python train.py --tie_embeddings=true --parallel_block=false --optimizer="adam_variant" --beta1=0.9 --lr_head=0.00619 --train_tokens=1289000000 --steps=4918 --dataset="wikipedia_en"
MLP neurons of a small language model. Each row is named by its layer, matrix (up: input weights) and neuron, and shows model dimensions 336-463. Each number is 128 + 32 x the weight over its row's rms, rounded and kept within 0 to 255. Numbers have three digits each.
After each neuron's rows, "fires on" lists the tokens most often at its 100 highest values on Wikipedia text that the model never trained on.

L5.up2298:106141161131142121108165166153136125111134109157146101143089119145110103145162102129104114118165072098164108147158205123158155145159154158194130070191148123200080119158123128121121112124170115112133110142132095092165109141113167206130114132098125139088093089086124100167146134168080073126118118116130117108115204139082187107133129143164127119074144102137059127164103147131184124090196
fires on: " that", " which"

L5.up2836:109122155121153149148160114066216143140139182119064123127077172149121155104178105182133075116137091103032069175136088178118129147115160140128090011108086083135160148069107092116076090128116068155152157165148117173115088098155198107134136096131114181174153174141132125123128130144096146112073158123086146066120048123122121135110105158119118110183168112123095145108084160138088134095127
fires on: " |  |", " |", " –", " U"

L5.up733:112148153151140115106143087171107110126140152079208113145174129128172113103095163156135183146151101104156135168150120057157152098120118115132133105113146118143104164061117138083164149154165131135121152147136135206123076115188173094108113152151135142167130098144132169095115179091122115105194170104104119093073110122111133120055131138152141178089120191150156060108136156119098145141096
fires on: " | R", "- R", " \"R", ", R", ": R", "a R"

L5.up2865:117124138095135150183090135131191122145080131101111167183101114124139077178125133152159167118151097131111143124072185133108204092108116140038146159111119156100187136105133170133141154152096133195153142157180152111171118106088146078117067109144112092138110139130106142106127143175146125100144147108109068049111152136141159131112148155160113123117072134114114174072085103117175150074150
fires on: " K", " ", " L", ", K"

L5.up2275:104093146179156140150096178143101172189129122123021159125095156177125113116122154156126171099127082126103101171105077139181132194129124113097162108140092137182144142081122137114133150149074068118158144118119060110180140090190103142130097112141110033179118154105117132162133162127134093103163139105155121100137135078106110100148164082147214122139048119130086125121138174133153152101164
fires on: "|", "av", " occurs", " of"

L5.up1523:152147120160141134152072116105143108134085080104136135130221066085121157130162117142145193118145137114132143135158192160151175140187115129105103179101128116120080129144161160136139141094175142151072166145123087160153139117109152135172109111106144104114144125082098166173107077113105105135182171109149125116126100110109155162104128178166160083122135141097090179181116087156119165075174
fires on: " Ch", ", Ch", " | Ch", "| Ch"

L5.up973:069122144100192135169153123115162143130121136109144116166081084138102086095140196148135125121141129116086081132122122135197151120166177152141102149124086192095158187116138092116048114171146129125075121092112096128152163113159094099136087140178186073120129111199143106163112153150103074164097101090167110063097094167081140146161123178127123151127140126097152167125118146127200190096159
fires on: "k", "z", " | T", "ak", "iz"

L5.up1036:135139159101128147096139115113103084143107075110104109143131152147090129137156124157135163141159154104163159129104120169124113113113108094151143130149149131180120146188091146185150137103142164170134081126041131095103201125109188142151108188164100061152125173115078154176124119194139110127174143129141099178140133114134127184080096165097188090123081175146115112112116085179138129107125
fires on: " C", " V", " | L", " | B", " F"

L5.up2156:135139136130139067123142170059150145134112137111132180091142103133154110141136119155166125131093125107183118126178131123156118157146108160124094132147149146146137123143126154118080114146088166099120140161148126202142126080126103132124207117131170144155146134130156159133158108161184161110120147103172116128109154147159123146090147167127100101142108185155149168100119144161148141144159
fires on: "===", "\n\n", " ===", "-", " | Various", "g"

L5.up2057:182083102151152158129128160028178093147065165097183142136121106044093094049103093155083102075171116122181042095110147157189127132130085138202138145145139060124139172108196119132110137130115147144164115124076134195143191131088159196120127174104140086119157164167103159124138114124100128102124186171140150138071120087106099155161138161112107119153078144160139099108127141115057143070169
fires on: " |", " | M", ".", "\n"

L5.up2362:141108136095101133138110125125123120061115163109131121093074172145136134085183212146120208066117123086132106153128103094095144162164145120134068143156142129132168064112139145127158109092079120134157163140101133162154088128103130177200117151080165116175086142146154135141115147122159153151141157147182156137119143131147155143181097150162123087105133155130086184112090162152113129122159
fires on: "M", " \"M", " of M", "===M", " and m", " of m"